config.toml
n_layer = 8
norm_place = "pre"
bias = "all"
init_std_o = 0.0439
optimizer = "muon_variant"
lr = 0.00289
warmup_steps = 200
decay_fraction = 0.69
doc_mask = true
MLP neurons of a small language model. Each row is named by its layer, matrix (up: input weights; down: output weights) and neuron, and shows model dimensions 0-95. Each number is 128 + 32 x the weight over its row's rms, rounded and kept within 0 to 255. Numbers have three digits each.
Before each neuron's rows, "fires on" lists the tokens most often at its 100 highest values on Wikipedia text that the model never trained on; "fires in" lists the words (lower case) most often at its 100 highest values on Wikipedia text that the model never trained on.

fires on: "6", "4", "5", "7", "ater", " stud"
fires in: "6", "4", "5", "7"
L2.up99:169127119113133161123151161109143097124146162122175150181137179124125097163159098114136154202161135121140141085127064100098172080139151122064138096090166125118148141105109121069143132065095147175167138134103149133116163106082141152195146131151106171088189097139078156084133157174160111086
L2.down99:132153166075161136139135133130148108146131102147215152143133142159144170090170116123131136135137168158071141085138073074117083157174094093104124135118082128050108157110129095091120123126102129119157083078065167144113144112049146154159173105095117089130080106094128182130130143074138148143

fires on: " All", " As", "As", "all", "On", " On"
fires in: "as", "all", "on", "allen"
L2.up884:170149138096117121129126111189149168137087157144127131112085107093117097162157124129110213181101117160130085139109148081189109146111105126159115124115165155165119105150095167154117131148166029127177122140149070100141183200112162130103130097155102192086099114102091109138079073123150135065
L2.down884:137100146114112158145203136103111161083164145112098120099110188134110180169029161112092097095140120075136141156117079151117115162107166145160132117131190158136122092102131131154161143100081139071203143130130093133070160100165130165088167142164169091119156120089099149177118152113103111175

fires on: " also", "gr", " only", " as", " ele", " gr"
fires in: "also", "only", "as", "elements", "parents", "service"
L2.up937:167125104176126083093126111132124097105070146138188126171103139158088191114056115123085063132120083141136134160159162180137077112202178152093095145091134111185126147069090156121115145101092113201174151126094102160166168132113150121079124163186130113076150097084116180144153118120119157078
L2.down937:148113165146127095110143112155135102147129122135166082130131144100099147161092091120073197159093189059121167097158114122145115139137146172099167133146131086128114170094110110123146119096120157128093099190128112112090145179090116084140117154165157133099162180105081131130074150210090147150

fires on: " first", " second", " only", " final", " next", " last"
fires in: "first", "second", "only", "final", "next", "last"
L2.up831:075123115129084149155136123139167155113127072137124157151163134170107190032193071153082128130138104082100158095165147164114137158116173150098134136083168100139103114085131153171079185164144175099152119128143120182091116105119126075158064100111141148086182124072136131132078119187145175121
L2.down831:189169154126067118140111124104179110128166113147136159143141132126140174099154137132081128147100124115081134147095111099098175133152130168121163112067119071134161122089149163109100113106163168097133093154088092170143196076169149104175118150189163098104117099082132185079090174138076111125

fires on: " then", " also", "ly", " now", " can", "re"
fires in: "then", "also", "now", "currently", "re", "can"
L2.up641:122131096140140083165093143133101182179097098056093101089129123146154098146097128130138120153154124129115150126125073189143143119142198137116158125079119155087100160139155177154107124135132126158075125112129124108100143150117173123168157166076144115151137162092121139128173156105133149102
L2.down641:212080124161138173071151090120165109139115169120156105091111140117128154179095132150095112176132129149080175142094119168141139079130125077143114080095145112166145163207140060169172082105084131132081122124102119149131138119155147112135156136149079100117141141114075095138150117085182130161

fires on: " that", " which", " it"
fires in: "that", "which", "it"
L2.up736:183088133167143094084079104115101167140144128148101090101139127172147151117085167153144094148151149101066129064099138133168170137161174156139115127150082095131149110161081137106188099159120140102136140138153122107141153153177126123140146135088101144126151107128209177130154167148100148124
L2.down736:095165147159068166161187158072149139168100164165114130118169136116115084102103141145105109147118137112143123109185179172071108160149146137105050144162147104106098147128121163130107069134115179098150093104152125120147136180163130148134134149187113119136133075142148122088116138147150126134

fires on: " new", " company", " family", " club", " old", "angu"
fires in: "new", "company", "family", "club", "languages", "companies"
L2.up150:084119100129167139059097120147152152086134116138133131142148202151106150114152120092071124074122168153100165167170099104169190099080099110125076120115143110164099091100112169177168185130103162134157103102153149149122139158083119098159101130118155139121173147123107123140065136107106105086
L2.down150:116110144136083140104209080191089195166116160156093102120139113151115131128092153195133142180127131115141143110149112142118130107165089098077121140105101149180151133152132139082132051124120153120147157113158116137134105087140105118147197164130098056215130122111112111083140136108085122208

fires on: " to"
fires in: "to"
L2.up1072:044200125154140106153115114115143198079105116115119129084094104109131133190134081106151105144101153169160092142126113121195130207166092107110114135119124111102107133156114124121051125122158096132086097110104170139148175124108087153185093156164124167145156105167110128056052166130153155051
L2.down1072:152134121115092146115050107141066169135169186111153098141126092102083177167069180136033173152123133146112088154141101115144124122110150139155103129153133106126163140090123151112099137165109107136169177128203098155111090120174170185104101121069095129140124097088108140113235103143134089205

fires on: " of", "'s", "g"
fires in: "of", "s"
L2.up279:044121141155175143135079136164197126146119100168114151134116087125141124154172055144094118113114094061132197141164115168185128120157097136122103104108172178109088135111125114146202130128141078070182145131186147160131075120126134026140155198181148123086117105198088096168088099166122125119
L2.down279:150155112159097106106138170075112117148174149119142083120127141133163093101063159171164112118125139140130080114115107114154122129108129091151156172145080129136044095130103103118104091139181155142158092151080112164131114142101155180148142115086119070169113161141119055140158210106150125093

fires on: " not", " can", " still", "'t", " never"
fires in: "not", "t", "can", "still", "never", "canvas"
L2.up653:160133098128111136128147086104149142129107087173122138082176187094157156141122165116145081110137106124039162158185129152191067107107125170139146091115165167119126098078185146118150113138166174129166102141116200147114152118123145085115110193148120111112140157126126090114127129118138105135
L2.down653:167136108121093141175177103135101128139120157136200148163157136145088102175123145114142104038120135136167110126110117092129170087122169145111209100091130094137123188116151087089098098217160104125135132162164185094132106094136087187137165098097136079156136101136119138088144124141167144123

fires on: " an", " its", " a"
fires in: "an", "its", "a"
L2.up312:157153110066088140075078160106108095177135147100102198157194128083141111089147086128096154120101185095165145128156181096145116088148167147142154081162134116139141140074111130137129166072089118201169146129149167131156060120117154138078116074146096123115114115174160155098128113145144116127
L2.down312:141127123151151127128057101158099119135125203131081091080109122109113129131111001118107109112121116061142144121091136184170127096113157126132153167129079133075130112112135111107147100186158137092203110132152187162134084121160145107180153144110139147096127143137142147152118136093130134118

fires on: " This", " first", "This", " only", "7"
fires in: "this", "first", "only"
L2.up1126:066103086124176110118134093140118161095157153170138077099165152151102127086102051165129097145192127147115152136140166142113140129112167131123108099122171160102142139080131167131080229166127139072149125146227126189085115126103132151148132118132157189113101173083147153114117142125153151146
L2.down1126:146175155043139200078122176176178114098158195109097129164131107070144082035115168107106118172121108122151157159096148116148097145102147163117085147125118052133172090086168139112133114172081097114164176179108112118187124147122088118111132132123092153082143148154135132105193127138168101125

fires on: " a", " A", " high"
fires in: "a"
L2.up769:105094166109093100110139143119207141165151112103124153124103123112102107050165088084088178108194046063143105099152154157066128115128121121111162087070195160132137162118139183074098101172060107146104114138125118128106135076100151144137149140150103158126165121121175123125117120140093118129
L2.down769:151171150146095120136116138154120110105160144116162137139128118089117140137083152129117110162141144144168098122115199123142069075081165128186168137086172127131054082093220162121132077125128139118120154163238179146123143161164112125074138124126120115063107110128230152084086116126138131141

fires on: " band", " album", " Album", " episodes", "oup"
fires in: "band", "album", "albums", "episodes", "family"
L2.up48:133086105100076165169118058057166178152152155145076134100173126131147096166069120164096190083112121109145150142143115164170142040168124093103077124098110134101148131153158099159131100198081167106111132093152097161086131125048125145145131124135111111148148144087082135116112082077097137088
L2.down48:187166136178082131125186144135139092142135088139156077123117165149129166102145082240147092137141095135110132102150107210152127094090091124101141111067116058052090146187113117123110121098110070125112118126125143170123111131161132141132122121126171105114145115177078141109106166133154173091

fires on: " also", " not", " never", " first", " typ"
fires in: "also", "not", "never", "first", "typically"
L2.up107:113196084127113154127081161101151126183103134132131169120150122209119107113147169143155104075065104112091123119085104163133144136129186171050159121153074119070169168109153135167114098117139155090110143112116179103134105178152109143103138144077189130124123142116175119124091129115152154124
L2.down107:157119164174112090168127169120111119124103146132119126093178120165136153104141150097089135142128174100110124108127152208166088137160132175176143138058166152184130126154088138050136150124199146091169086070097126174099102111179161144156153152128073140139116097119105092110106191123151092151

fires on: " to", " of", " that"
fires in: "to", "of", "that"
L2.up888:167067133171083177159104102147097152097103130115137069129059119115071157157114068105142163104103128123152110135198122129107115096179082133143136119135175166119125121127116175105098139097131098131113135193084087139140133127146178129115140189176100184152140121174145149109122124179065141151
L2.down888:175123132060113143103100085122133128149138140059145125123111110135088143167163158097164204188096141157165081135156132112073139142141066152149117168185123053122105158124180086113116162083144097082114167139152120154116149186136106133109142136159103137125141150064078110094144121155148142144

fires on: " as", " was", " is", " due", " until", " given"
fires in: "as", "was", "is", "due", "until", "given"
L2.up995:145074126153049144106191153115140079160101117114134195144158091094145080137194151187095178097175142124138111176104163094149163121111093097149151132142133083170160137102143170103170074093120185143151152108106134124114170117136126112138150072110154067070093153162099085125120136116160065123
L2.down995:156071138105122136138115145118098150127158157087141125100163096154096127158123087119098064110149132160135140095130105104082127126113124064185125171122132095110100152112103092144165186072109135139189139133140165139152084162193179069147174134168143120113145068191170117133177145117120103063

fires on: " the", " n", "ording", "N", "if", "i"
fires in: "the", "according", "semi", "new"
L2.up675:163139125183136126091124150176099101086119120097147146060166089118115131098150109137160101083153169097154092154104097143100115156110146137125175129078123085144146182100062138152161142180084095180190125056141166162178200086060122096120117095128054133123129082123162153105061102135107124117
L2.down675:131127164142183115172153181123071178198084125147129146149114069166078153149090136124107120090092096125109138144103218141140143132119106109132161146159100079083221143125167161158148156153144124126110092201184099139071090098155122146110169123116173090061117094031130095117105099117136121213

fires on: "1", " This", "ace", "ription", "12"
fires in: "1", "this", "race", "description", "12"
L2.up103:132127095173078194185090154067150138147124146117098147108181117142123133098140135154099130055091150094180180139093146110156109115141150085152179133100140170150182134092105113055106071109112168132148165129180187118133133113111184160056091076159097140103122112132078112129224124188102116093
L2.down103:148110142209161138152103108107176114131092143168138115098138123156075151104141177155150138081171140139154129109159194163109154160118172150117129206121116122107199091086130119132141144184118142096103113139190131100163135122076122131166089044185149185116181167101135146113114117120135073154

fires on: "'s", " a", "ison", "att", " first"
fires in: "s", "a", "first", "madison"
L2.up981:103178119143151122102103120133140127188140083084104160102167124160145109092133108129141145126172100127127146117139136159179116123172132124141161170155112100112124133123099116161114152138140212117164172058107131160106107153171149113192104134161122114102045104096142163129125075203100129136
L2.down981:128150148131084139101168151151128141131096210139190147105219089124112152163135138133163109130084165107120121135115173102079140092149078104128104106118157142151195082128134143076151112090112065139162108167142156142174161133122087160119139139090092121146176154132084154124152150056151128130

fires on: " following", " it", " this", "As", " number", " college"
fires in: "following", "as", "this", "it", "number", "college"
L2.up749:136117185099114102187130122175088192152070130129075127102133124179075115104115110158163148107091094138106138093133150128138102152094102171098206108131098159085136112154152108116161128102058103111162138079148130116110070142178158142174157106171150110129114134121158194166064109131123193128
L2.down749:121133084163150179094053106164171075134092158157093173085113183111145095145143184124067158124143200153137125141081087124128107075159114138132169139172110105166155143149137135085131126126181134105127147098168142154159122103140110101173114157108123136132102153113090082132111139103111179121

fires on: " one", " same", " United", " number", " field", " earn"
fires in: "one", "same", "united", "number", "bronze", "earned"
L2.up957:158140129094143110142151142143054158191152126111093085092132114086098125119130175105102129133162087122136156088092209127159116087085121104113064139122116125162114109117150156117142144127122127119175172162131164145136148157099110125175178118193143090091164141205115125137146082162167136141
L2.down957:085149085107135124183167183141109086135187151148075105066123168134056035129138167097134112166118087091053094120102127136114102120121144154107126080136128150149097082084136192129103135101123095148180082100145123141117133131163118157117131119140133139116162169174128110111184179108130169141

fires on: " of", " from", " which", "v"
fires in: "of", "from", "which"
L2.up155:124151126113174137125124108156121120100119136106127095119135107136122089121131186174164086108125101177118141142139106136191183113157085209053170112133185060139167140090126118130157139142115138134162108066128154111112172131190016102177054161114063156077189152164104159137119149135140142150
L2.down155:135113118120147153138097075065127095094106117120174130138063132129094189144139145164133140105117133142092103058101104144123166134120174111161158094132117146131148119134108116130110109147159094161069122105104146147111146136094086141171179064128140130191096143141168054082152126148128107066

fires on: " as", " in", "0", " at", "O"
fires in: "as", "at", "in", "2000"
L2.up445:103118101145121078079104081112126174119152072095172142138108091131158115126109104070155106066085134132111164127082084100149153154142107135159166133160140111097115060104133151127161115180162137128118161150185128139144147164145097115150038079120152078092100114132148130133111057096106183122
L2.down445:151136171099123068148103150155117113156135078123144146102177142109103113135184169132131155130150097070108116089143105100166050115143119163113120168112117116139145094133122111171106177128132092126095157095098104135102127138131167225177155113174106140077140143076082093112190200141120103103

fires on: " of", "ier", " other", " originally", " about"
fires in: "of", "earlier", "other", "originally", "about"
L2.up124:094133120128124167100207104173101093124107150151160146126154180166115168145151111136136095115106132177142076159180095139157033169133163111087094142086116107188135141107140104218075109080142125177166116113146148099171116125189109131126137112140151138118143098113102098188095103080094112099
L2.down124:056101173093119086181141128097079091104204121137113114110199162097143136142097159149110167119111109081151138125074072136094139133170144161092217150110162123130142134121208168161092129138157111069135169158147064086153112073150144128111119093160158117080109155125113088042128148132137103101

fires on: " of", " more", "ive", " make"
fires in: "of", "more", "make", "give", "making", "same"
L2.up1029:143137127122030163143127142160175159064132125128166100105142178162161128098131128150154133182129184136088129154149091042123166140136110153121147134081178112153073097121063149149130184128062118131120115130130106149113150097127128089189116139186139159139094159141200111135184102160112153136
L2.down1029:083093164098108129115124123150159118175170132117144121173094131128158109208138149140187106103112118119158101163124130100134144137104038131112109097129093161127064111151142131106107124148102108118158116106111121101087130112167063098146151145093182091134075158130157150179110162130086187109

fires on: " of", " Total", "ed", "ive", "ered", " for"
fires in: "of", "total", "live", "for", "meredith"
L2.up339:096093128123029151147184094148124136140176120152117111094161164139122123165140118081142138138079132156078114099098144183113085119115171161109121213107097152162105124108139079131153110100114108113182127174142132140175117181082184096142199138127101150133146130145151100174103141138137109130
L2.down339:118147111147107099218070097175138091115154120101195076115177122171159108154140122152112142096108118173085116119149163116189123200152084109176127190147087158131130089151172144156133128112110122095145093143175128108127111126176180106169136160123087121113124108139181143102169153143163105165

fires on: " to", " After", "pite", "though", "ing"
fires in: "to", "after", "despite", "however", "although", "resulting"
L2.up910:160102142094192155137146156103170152091111128144157171122077119154094091180153057149111079118139156125167120109155118147142095121154177160117122157119134116143091090127129136075100140114169143116154117125102161086096150183176113071128108079128132198094094158169171133102095136147117149147
L2.down910:134082134106127109166128060131136139104133090086103092141114176106124175125141205085194179142109137117099123117185147132114175114121135118161134168139189110134108186194105138100102091149108119146102163101153156106121069149138160167145138070180088106139171132170176131155109096145132125118

fires on: " as", " sp", "ug"
fires in: "as"
L2.up119:132011145122059130098119105123111141145068036116140182137178119124170166130136182128126225121120135192153116108123138109115142095137128098109124166152177122102102148102089132145143151124108127132150157177105119114134153082126138113127190115172129076121096099117147115146132152132132123083
L2.down119:199129104077117143111131117154164141185014145124149101124131109142128126146162133068073151075151132146141100160099036170080115128177134126147103140152156122135141140128153093125125160132141177143144144139090109088144120124196179114143131155140141117120111137142115070070119162166111166121

fires on: "ly", " was", " been", " also", " only", " later"
fires in: "was", "been", "also", "only", "later", "first"
L2.up350:118123115188114135162114181104147196189136117147129150157186111101121150086140094103086160150153124148153107116126118151151086164153113129043189072090109163106122115091170141120174139147143148176158101078101127170092126202134137031133156118126109088119133099131154020128141113114151122166
L2.down350:078161116197179138096132133149107117169096111133109136128160125124138135206079124139101113150159121122180120142174179132075140115159179120111127125123091125098123111130154123153192171189178137083114118107131046141167182160117099097142120126074175100070101100127187127103179139139129136168

fires on: " as", " near", " in", " south", " to"
fires in: "as", "in", "near", "to", "south"
L2.up807:113129155156118172115141109136133227174121139175139126182148135121146114167102128077138208157132147173146033142128136132077106151190164072121118083107111067135069102114176123102201145139061146088039137162071109099133187092166135141102160103186142099096146075113099138156086144155101118094
L2.down807:136093173107123087108099184137120108123103159126152131111131161129100141133126148212090047044090134140102172158106084090113142185106131181160113137163121160137138131152142160156075141120136197131104128133120112098126162118133177119215128138127114075123144192146117119104094103099127138121

fires on: " in", "In", " de", " In", "in"
fires in: "in"
L2.up865:084106095156113119177190135086172191178104133139131107140148120107103098140133129091183069141117134154109148109079117099128106098129081153128113155147117177133058096079152107131174095143145127120093103191138154115110143128042088096103167141188124126146136179135138123127096098139128140066
L2.down865:092131120170157170104165132144150141176119157159139086099148193066172157127071095187119092085116119088087133068118135104170136098140118122136182141118103131133116075135138154080147076154120141141139133174170080101114107119177100092082144160169147147144106160151119105139094129117126047055

fires on: " album", " mon", " book", " fr", " Album", "n"
fires in: "album", "albums", "book", "fraternity", "books", "money"
L2.up353:134158127224155160129169112139098145139072159085165119088139210115103116160118113086134108141136175154138146082139114152161114086142138140132104148167146131127079121168103158137124142105067133126145121117149157147077056120131104197141158142123148124089217133103093171152085104161147151137
L2.down353:090115172156109223098132128097155141164080141149111089118123156078167094126117131097177130135192078149155060077150098189148117115133133100132072159116116097069150175136157135141166162115067130137072120106189113132133099106130111145106147103150157142098166128137085180106154169121140132127

fires on: " the", "per", "ern"
fires in: "the", "upper"
L2.up363:113121091194098152159168110219077143148135112147100145200173161151126140143106041139099112080144096134154134133131121097099169097147095149142146117140126135116116164105081156159165110083127130143116073098119179159125123128138118126162174129096130190125105125089147106156084090135076087108
L2.down363:142132136113133112121072130087107085132167150184120104140120091126118181133181169105138089166116121165100132092131171167099138149170119101105131097117153137121134106127132144089161152095127125102101144216110086140150077123149142115062127133115128118084090135147145129078149184171116110127

fires on: " of", "'s"
fires in: "of", "s"
L2.up191:123176095152074143120090155087156121234117170125106117145182092171128159110064143129164112161141124123153103144152140087112132052053191078124133121116102117112082105082136156150116091163087175081116097126121098075129156132130159151104116104132144086179121176163107056116154117145148106177
L2.down191:143100148126106135173198128127172167130144096061057125148134101046159229107164101126150150137142133117101167126132090163118211147158099138104124121104124115133138148080171123090086115125083060182177118099140163117140086131118140070101184086160135156140170121134076160121182145131176156152

fires on: " ret", " though", " However", "-in", "pite", "though"
fires in: "however", "retired", "thought", "despite", "although", "though"
L2.up264:123130145192089198124095148098178168151048168132149169218144091109097106121129117149117184121148133070104139090113225075140082152142127119153156137190153119080121110120129114070072113132183150192117123127131087112117122120132123112117110144090087151134107116159143115158152103128108153124
L2.down264:128164121188114079123143111087089133130091158121181121082121172085115163129109109052112098149161120154113094148115164130043121121131165091127167182091129131124066142107157122160126100146155146161159128102129131155144072128110123119168170109074105106136134125100111113146117126183075124114

fires on: " not", " also"
fires in: "not", "also"
L2.up829:151131143140084069153075129172166199098108155121145121106174089098085081109100158169121082147108138158142064118135120162112127137179124117109126111164127178146144162095193163161129124122178105106135098088112142137112156180112085139145117081079160124130050173082170132108137158067173051073
L2.down829:143110144154139093142121119107153069148062153130073137165092141147118178163137097096173196132137111120143154208136170121122110118106172160066084082100098110165089151116151139120160163134148161146155095177134104133154163152091176104183161137093135148135161082159130118156125074149162100086

fires on: " years", " time", " init", " months", " dis", " status"
fires in: "years", "time", "months", "initially", "status"
L2.up826:099088136195106105095107122100106115150133149097146162123160152110148129124136159118181114105124054117123145131129066099132091114150151108058104145147067184134175088153126168134149138115122123151178123129099138140144175068195138131143134096153148142098121127140184078106110095094134088156
L2.down826:063147171105137143127162126181131160131124138115055075096136123130136126147077119141094169104119097118055103149137119122091144085137131179129218096137113089162130170070138131078122115135139200082127125153109083076109143123099125075144167139065152185159137107111137130113080138137090085126

fires on: " that", "v", " which"
fires in: "that", "which"
L2.up759:112122141158118160135070153143084153177130176145121167151202153172115139120078149139106149086156164174126118133128144084075104130127103099109097093145159121164107146174117169175091113116109193083074137116133155163079168152141153142101103140066218109188117128154099090181147145160141120152
L2.down759:136123127139169160104044176155076111161079142103123130131167079168079111183122111204123039025158170075131207116130116098144111115144070146093152129096126110168105125135151122104162115147088155114061121139131084174149174153160153127108120195112080080142161127159088167077117157164084107135

fires on: " was", " came", " were", " been"
fires in: "was", "came", "were", "been"
L2.up1082:140125147145126141143096111136116157208131099071149157099145183126110098146159065193184093128131126164127060080138145144064122131129119111164173093039177140134162166090196134121165122160149089138134142102116089091090110111146095137112081157151058120133145135111156075165162108150127113152
L2.down1082:117180117122123116148117161146123156118112156080185158120156157122119120166143093175140107129155160106116112108151163117107109125093121093126171132076128112119144149091147108109184122180158133158115125076112074140150133155158117145158122165099122109141152157099144088146163107134129158145

fires on: " from", "24", " that"
fires in: "from", "that"
L2.up933:124087176106166141157097110158142156162119096133165095115114105131123202133138144121101139140165122115122131104131097156146181138133145083113118105137169108162167137144107096127097160100153085112103149128118156053108163165121086183165195069117103135074154097142090088119087173180083155100
L2.down933:157130099080155114095130106113124053080198156127121175094119120140113064182115125166155170126114169082167073095152162097112129137137137135096034170159175152156106132088151105093191132137090169156140142160118141108111079150070155156107053146130118129114112136108131164101140091177180155099

fires on: " which", " that"
fires in: "which", "that"
L2.up123:163102196113130148110130091164117181163137094087090114042166149146099148159147145203059103062207121083138079107164187144140107088137134160108118145153089109095106103104122156198063179093105153097088111096130095125102120121159109143188094113129158108203184155104184154101109110126101165175
L2.down123:111089185117057118126071115141107096133206074124159131117151136121177153142126135119126131106156126113116125091111131100122136091163155197055077123093119100132159123073147120114141102148115203119176096137104092143161100141170105102157133087114136066163138152085138122105140133122139190143

fires on: " was", " of", " are", "ed", " all"
fires in: "was", "of", "all", "are", "consisted", "were"
L2.up157:169153100081147148111079104100109042085181121116155176099153156179125135144147099173168151128117166131111157088171097122149121130119135120116159178051116146142138102215183149148144078181110124132191141128144137122098062157136129073154111185091095135118168103113174092168084114119160077112
L2.down157:164177116147150134142070132191100116144104120138126134105123146142157114153112111153084140084122151089102171131110152124137116136142109216154160115094118126102089128109103145104136164173072156151159049145170101114148108136130159032076131161086085122091142096124116150204210152149085138125

fires on: "'s", " that", " did", " of"
fires in: "s", "that", "did", "of"
L2.up592:116102094141164118129121155156169161126102103140164081122134095162183157150082066133122079128074176031095109124175145117112139139110108156166157105155159136081105142147128134123071145189071095100157131161137129119098075098152141120127089134130095163126128160143086111109109151145167129153
L2.down592:112135139102143169118066146126104119215150100160144124131150238120115111171083124154059136144196153074153087165118163147104113128096100137134131153107148133130148139099155132147146142091162175159139103095125165153084098100137108144101148123132106162078108123061115073165105136151107156127

fires on: " of", " on"
fires in: "of", "on"
L2.up184:071129207185146093100128100173123136080219128114140077082131172095146119126175134143145135116074122153194119124151087125114121150173135116118125119153115092100128133143089079112153127103077137156132120116130158140106092177124085131131101070091128168119172162085110135079124151115107198106
L2.down184:143136198054090172142096155146164142139145124135176167147136143118099124125042088125122108114139150146102167121097193176111101142176142156091117134091165128122134148116186107114134162090143152125092190118159150103112171128094156122085185175088140096108101123116167113164141092122138123133